python train.py --n_layer=15 --d_model=192 --n_head=6 --n_kv_head=3 --head_dim=32 --d_mlp=512 --vocab_size=2755 --activation="swiglu" --norm="rmsnorm" --norm_place="pre" --norm_eps=1e-06 --positions="learned+rope" --rope_base=10000.0 --rope_fraction=1.0 --qk_norm=true --attn_scale=0.217 --bias="all" --tie_embeddings=false --parallel_block=true --init="uniform" --init_std_qkv=0.0476 --init_std_o=0.0 --init_std_up=0.0476 --init_std_down=0.0 --optimizer="adamw" --lr=0.00184 --beta1=0.9 --beta2=0.99 --weight_decay=0.084 --lr_head=0.00759 --warmup_steps=448 --schedule="wsd" --decay_fraction=0.752 --decay_shape="pow" --final_lr_fraction=0.1 --batch_tokens=16384 --seq_len=512 --doc_mask=true --train_tokens=190200000 --steps=11609 --dataset="wikipedia_en"
MLP neurons of a small language model. Each row is named by its layer, matrix (gate and up: input weights) and neuron, and shows model dimensions 32-159. Each number is 128 + 24 x the weight over its row's rms, rounded and kept within 0 to 255. Numbers have three digits each. A neuron's up and down rows have the sign that makes its largest values positive.
After each neuron's rows, "fires on" lists the tokens most often at its 100 highest values on Wikipedia text that the model never trained on. A number after a token or word is its count.

L9.gate333:136101151186104117142122109137158180117147139092167113136110128151110138213114128084093117123132129146139123144139178140077109096104144114145146133169134147089154147164083183131146117146112187115081126117123140126137121133152139114143191107136104119142125127163123093104097122100138118136107122142115109138126103131150106161100136144082121121142137120124115155112143074088147149131085
L9.up333:145127114136133115137139157105138125187132130076116130121112159098093130144147139089126149111099139132128132114140127117136154132180129142138107110165128104129122130080070149132147086099139109161141121134152145123149101161126106152164126096116132080131140133148142078173114157139150150132156182114161151142112111139122146183153109122121119154108121121116124152138129118149137095132104
fires on: "2" 49, "en" 12, "0" 11, "1" 8

L6.gate72:125140109150141115136137189144154126174150164124103119128148123115147134128116143102100133113125152137152086140144108098114107077136148153114084120143110122144187107152165135149127130142141142085114068098111137154100136137105133137134107128140153162148121105125112149111095173126119132129121140059154160097097143172157151102126113103137133145157084153180117150129101154081141120139135
L6.up72:184157114125130126152166157142095122155145157112114154127094129138103086172139113117113136095129168125153103149122143184126122081149101096173158132140144141153136139157157107143122144136134163135121094119103174139105095134163085129098149107172161127108129086106146087101163107100092135098107146125127148136116076121166123138085117118098131120124093160134128135149122147128131119136136
fires on: "9" 47, "0" 17, "8" 12, "act" 10, "ot" 4

L4.gate111:136108147161102082158096132105127154155106143140137167139162113149120142136099112131114079154114121135138071162125146066134137096126095184149157138127137102155139146130111130161097127139135160150128107158080104114112146143115149127094118128112163107133161105111089127197110122147116132128141130094134118135140119121133092113131161151142156160109143113147128147106156169083142147076136
L4.up111:139080106126114147140125112116151134124112132112122149134145129118139144100072174145200121145155149154099118116108086101144124103154139113141111142136131133111163117118120136132107141122128148080187070111125107143096068137152100120136138121077134097101138134113136184111128151120145105125138143166162107132086118106140151098101128170125135160136132159115123127132146128117095121156098
fires on: "==" 34, ")" 15, "9" 11

L2.gate99:157107115112128136128116119124129116131110094128089144100131079087092122122122142149135149149115125142106169128097077116123121131164111152078120097137115119071144109139132109122184106156153167117126147154141121151141126108150130132157132074121086127140093149086148152140104154130111082121132132178138103157133122168149128150170160122121126126157120092117142154129088107122117116134098
L2.up99:162113104139161106137102087155105139140133107098159155116131144165127122102130152096083091113096154088118094127134095134134113123147151138161132151103133103127132129140160111150138123096151147124118126122111157094132113121154151180140165152112127111148161099113141156158117094092190119103128118122121142102133151135137151149122105116131139127123094124110115158136106155106120153138143
fires on: "0" 51, " between" 18, "ublic" 5, "1" 4

L7.gate386:122109122160138084146176145110142126154106114122115113132079121134118127131114139153103125136177148136147147150107158124122138121153130147127101116132134093154130130157080168117135133146168146134180062132104110149148138125098135096129112160127146174121109146169121114141081098128101148055117153119106143124126088129138146141136134134149113172110142155158128139159100114077129112119113
L7.up386:113095111115177113134143148122125084115065134121105129129138127112141133148101164166151141118103103120075133122126164090163172113063170143130136101134130145109177160087115157145124118153145147078135124132076090150176121124155168125116139133117164150136100091091128131129130121138104140087108177132143147124121121149194129142114118120138142140146123146146147180135153144132163122114135
fires on: "9" 41, "0" 18, "1" 12, "2" 8, "8" 8, "–" 4

L6.gate386:142127083149102141127112086104117113121116082115094160126105158133142114109152144140112158124168106138144155123127107143115144112153131128112137134149132117120141098146131116050147094142150159135150146125069110153185060142099137103128108095108136153147095137140142154135083103138095088127122148106121138088108128108125134138174091141093143107165131118127149134153114125106144092134101
L6.up386:154116106137063095134123081170123159120159118128086153135108131142140168150135098099152126123098152092122105089156100135091146142153158125120091156081114118070100089128147096142156131116146080141157136117155138139134133144126116119122131126156110114161139148133150113105148134113151130123120146117097167137080156165118110112151143155108146111128099103108106160125092115126138159101138
fires on: "1" 28, "0" 14, "un" 8, "4" 7, "il" 6, "3" 4

L3.gate107:108159120097121141139176137116123102143162137012136162130102110139103119168134156159136142135126110137143143132120135132135135109107106110122108136193120176176116149134117134150130099136142153126092136103113145134120102146141106133096120142105094143120158107103142122161138103151130140125146147129135146154100151113146109125115119088135121105150159153123094132132152113116133166116118
L3.up107:113127169134150080092128118172094108133129109112091132141186124097131101131115132170113144137129099186142148133116143163128105125127101186069109124139123135123157146139118113135163136138129147127170135146136123148115075129139141101112097113148173120132124152152180132097112176148140085096124128106173147090154114137171162099109101056118117154118130152105116143115163158124129097080106
fires on: "2" 30, " University" 19, "ced" 10, "ks" 9, " place" 7

L10.gate471:125090149126103125124138147133169100137139129122149144137148073119120138138125174108083126119157143124133106127105180151139155116129110142089122109154111143152170069143085132142126141147146149117137167115075180105138082157151127087106148109165097131114127115157116115124136123137132119096109119153126123120090114145163139149085136121102104123104115144138140130162128102124110137083054
L10.up471:136098123115156086126146126135090086137102139126114111143167168060114150096137111134156157113152151122143112113097092161132130106122141105116126132174136146109147174149113147133177160129178131066134119147103139128122091151143148130117124108069137143118148123127138110160128136113124124121116158144148154187139140124143183116159145084158108098138118123128148184144118052156153127124109
fires on: "\n" 68, "2" 7, "," 5

L9.gate188:128127125140106131134177147152114141126074148126120099164130130121115101162166099183139120087115120117146098128116170165139156115118142126159117127092153131155119157098131168124126133124092125121126129106146121114129128105161140148119180120156067104133103111113142125152152110128075145143123164128119120145147123137117136179087115130157100146124191132114122114117129126137111154120111
L9.up188:126120098166146118106153150174114122141151086128135109122153072104175118110131100135146121159156133120113128114159142122137119130125095108114093123108137101104115110114152119129131145130135121158145085099126108116098165101160134152150129093101156100119112092122119131181160154130150119135130124163138150107094172122127111177146092127144124126108151148124119080113152142117115126107112
fires on: "ay" 21, "s" 15, "ough" 6, " since" 6, "I" 4

L11.gate337:112144077108106115144147113147125129101167079167088102135124130139162140091104135085141146131179128117122086124116092119139128116140170149138142129149131080127143139134095125133146148132122160115106137133059129084108117120084130099148147177129144119125132133137125109097160154138140152171111123105160149136157148103070120142096128095158085136144115123138131130140129143080117106124073
L11.up337:171159109152165123133089071150127167104126142138125141133171112163120136100148124105145128133153130136123102129121133103133147130117132151112110144132172136186154119113114112176135126131120117114099091124072084155096112137139095127130074103168108113102149103143121057104140093138107137146127142095143138167118120125065141127115118116141119144117140139089077124108120118141152119114161
fires on: "ov" 27, "ow" 13, "os" 11, "av" 6, "ot" 6, "is" 4

L6.gate85:094114083101113112136125117147130159130139088133134080143117157128194115104102143089140149127126106119139138106130108082129154104132162130106129147103128116093075100187117124129105110137124148106145129126117109139129114099104158152143121140149094138138163143142119135139083171132092110147062135142125125119139171127093205081119117117121132139147109088131154096125083135112165128093113
L6.up85:142118129159134108124146150106144115128109116137155165138130132162100138145134139100132092169113066185153106091152132133134119102137138145139192114114149114163157118117136132100177120146118125108113129094135128092101127114126142130119132112090075152123115139132135120097157083139146143162138151131158174115088145112103181154121164139113134160088135145135126120135131127124114112124084
fires on: "7" 21, "ow" 20, "al" 15, "as" 9, "av" 5

L9.gate42:110113117112134124132151127119128116170147120159154110113094090126145137124126123134172109108082145148159162143111160102128104164135093127118117081099120147102130113133157140108125129087129093139138116171148161140110124123167154152112131111130128120118098185135150099147109102119177153105118137125165132127129130109126125127152112120070168091082123108151120141205146113105158116133123
L9.up42:081128128103180157121138099128167094148120117135133124080149098138155147135129153128084121119058100129124096105153102124149106135111093130135117096104117136159085129100132155192176150126149112152179122145131136120145130138152172129120129125139167101118128072150128165135149133144142153122128105111131103159140124147158190122164120113149144111114123086103157124121100137067139154113119
fires on: "l" 28, "0" 23, "4" 9, " of" 6, " V" 5, "3" 4

L10.gate70:128143134122093117158191129113119074094135142139117131145148126126095096189166118140169097111141141131114097111124163158152128134133148129130120150125108148116152109083114085163126153130160131122159142108104148151139107087110099125130161174149166122102088127160141112134130113117118126167130150179144137105159126163160103138090068137149088152116129146080099140146145139133134105139124
L10.up70:176132152148113106128114139136133148141119155129128140151108142122145124142099168124165124095135085124118110154149133100111136054150138131167108138119139122102115161119131147115118109106111137171090094123137105117144145124106098111127116133119094108092116132111126128126135123134115147159125157138144138110120183137114129175116155133153103153137145121081140122135175129147145157158173
fires on: "s" 15, "I" 14, " I" 12, "t" 11, "ou" 11, "at" 10

L10.gate324:114104149136113117111114142125115107089094102160128088140128081074124140113135194110061162122137099107126102122117128141140143107123139143107125068120127138177150124167099114083127112127094137152169148118092148142137135092131128077110142117118172110147151150148128141099084124113152153139088102126136144137151147141143143138112087155099101127149117102125134153083096107105097129126110
L10.up324:142156134103120103133138120189143187124128100142129142144141135112170159056160122135180166160142150124156114111147135134132093122190112143114153175121158128119151152145133144148128149172128134097122153119132124135107139114131138133121136154104147115137147148172144124101127096085111140085118135121125130162160128186127122125133121128130146105133155085068116171088124086118114135124116
fires on: "'," 19, ":" 16, " such" 10, "os" 10, " |" 5, "," 4

L4.gate269:105100147141123123148106105159185137130103136115156119140153122089138138123145146117141126151119170150134116170100118138149114112158141107129133197116082135146134117126138147109125120120107150150178105165090122110093084091170079144149171133092152123092166119145107127137118141194141154127157118124135122116120116153094091119128090143131102148117098115127137137094114137106134097104141
L4.up269:164101134130087113135108099099134092127119129153103106123145119129125186090102148122114124129147165104128116131121093057148057120115117094058123124126116115123162131131108137123088134126167158125136129102127115144097092108110137125132132098122154122127138129122138123147101149143176090108162142134125110130101133141160115114130112181123124141134099110120122138139121093138108156138100
fires on: ")" 33, "6" 12, "8" 11, "9" 11, "7" 9

L6.gate82:163134109142089166116165123126110143099133106104105115128122120160160136142127075111116128110107111152112155103146117128129153129115139122114102153139129132126160141173135125078145107153117119123132131140130132137102111143124154121111068113133134101145119146217138175064065089122123093164120108120123151172109166155162140146125109154116120125135117097139151101117094123120148119123105
L6.up82:150141132140083108139112070180157095110100149126105146115114102118108138146131145109120114177134091108142100113106133150141182151101125123099130125142189106146176096157128137139156126120143120094087144145167128135125151113132135149107124110105080119135141118154154178101158149117097120126125151134136124151174124128127168159139133133119137150168120140173111104126113105142134129130103
fires on: "end" 21, "5" 10, "7" 8, "4" 6, "2" 6, "al" 6

L9.gate438:127120109111139117150134129136108142132138049116148093115134146126151114137138100128096138122131162124106137105103133090142062128164139107134136138161095133168145102120178102156107132089104118192115169125117164119127163158130119138175092104124141097127119148138131131106093156125136140124128139119126135124122129108135099088167153117151149110053113101148119140101143140130178161128139
L9.up438:142100130138127123177137120111152126123112106147113151149142139116123071147096126157137147140134126134109134148141091133105119120164096069155094103145111134158101119077111186154163119116108137116170137124139123103136167109143119105170146077157183140121112136128134110135118169142124141146129112139146123103148124129142127091138085100111111133143137064137151141132150144091139145122144
fires on: " and" 28, " |" 20, "0" 13, " of" 9, "ific" 7, "o" 7

L7.gate23:114098102142133093120131132099165145116150092123112095211132124136177117132134144101101124111099088139086121141094131113148113148114110118087095091146114156090105136125116126174154095107159152127119128147148130145159143140136099134171105089110132103146121139176146122160101167106159135136100163114143094161155150182096149116125132129079117079109124120153143114146093144116105130076092
L7.up23:158112112126126141105109145106175096160163141157121141091142089169146101130137115118066113139139133079102115135160138114095119174151123115105151134072120111118105125122101114142156101143105099179124110105134093137093141088150155149119073123108137088118108134168102152164099155151092111119130112135129108171095128126142100135142052102128162127154107089108129129121114142086123125115130
fires on: "6" 40, "7" 18, "4" 12, "3" 12, "1" 5

L4.gate155:134125121146136118088128072084117073134118094132117126073120111104133154136177167154076135182124149131121129115099127149123105085124081111115115046146146160097151114117115105146154104140166154171096152131116137157132119134100117150145148094123140169102091102141134138101122130136113155129135133119104156141139146159149132116122160150132116108141139126103165156124102102105145159129133
L4.up155:155095193073128157099131122098106118130141141089111102116129107117115093144130128190159134137152115151092107108144130201124131136157156125102144080133151143080110099130097106141136145108131177110098118118158146136138161155109112159134097094144091078118115121131113144116099119098119172140103202135138111107137167113151130132129145121120123114106121122139100127124145143119144111128142
fires on: " +" 20, " All" 12, " by" 10, "0" 7, " all" 6, " Act" 5

L10.gate308:126116114109087116118121162091136121141129145139098135145147130147139118102161118167098098139124141161169058157106160133143098111153116123134108138111120128131174111111121108168104124119107142168109119155098199080106091174111127107123097176162166170093085150096139149108149130110093136105129149134157134137127130129163128143122119124090123110096149102146151167139157106071134146126093
L10.up308:154143149108124140086136185141111147076129128163141110160159136134112175144156147120129169129111120143133149106155121137128123086129135193133129135162164126150157146172128118151120155116182134132123149141097106101135141118125127134111109156089162122124079108159178102121153107092137127118108144095144144149148183100135109100109107141118142120142158148093138150130129126142129124100158
fires on: " pro" 26, "ra" 23, "," 10, " sc" 7, " par" 7, " Pro" 4

L3.gate37:124115135140110132108098144125101076078122135169115128115137132092141120139156146173125119100177146154130146092102110153136118087080116144085115123176145180100152109137120109118158134111159143147118143129141128170096112092128084111104152107098156123092124094124137127095090105127139141122131108150121133120133144125156090151108157159112140156130114111102150135143141133108124149113162
L3.up37:137133134128124161133130107147130128104120118155080109106113136120169139170146138115097108122122108118154140132125145160090137104133126113102129146124116140122173089109087131117135123112185175090112131140119109139165124101104157146185141127107162108119113089196113131109129102112125146140120123108134119151128137120144122157130161140112120170131088116109133142149185145131154147122160
fires on: " all" 44, " All" 22, " both" 18, " between" 9, "  " 7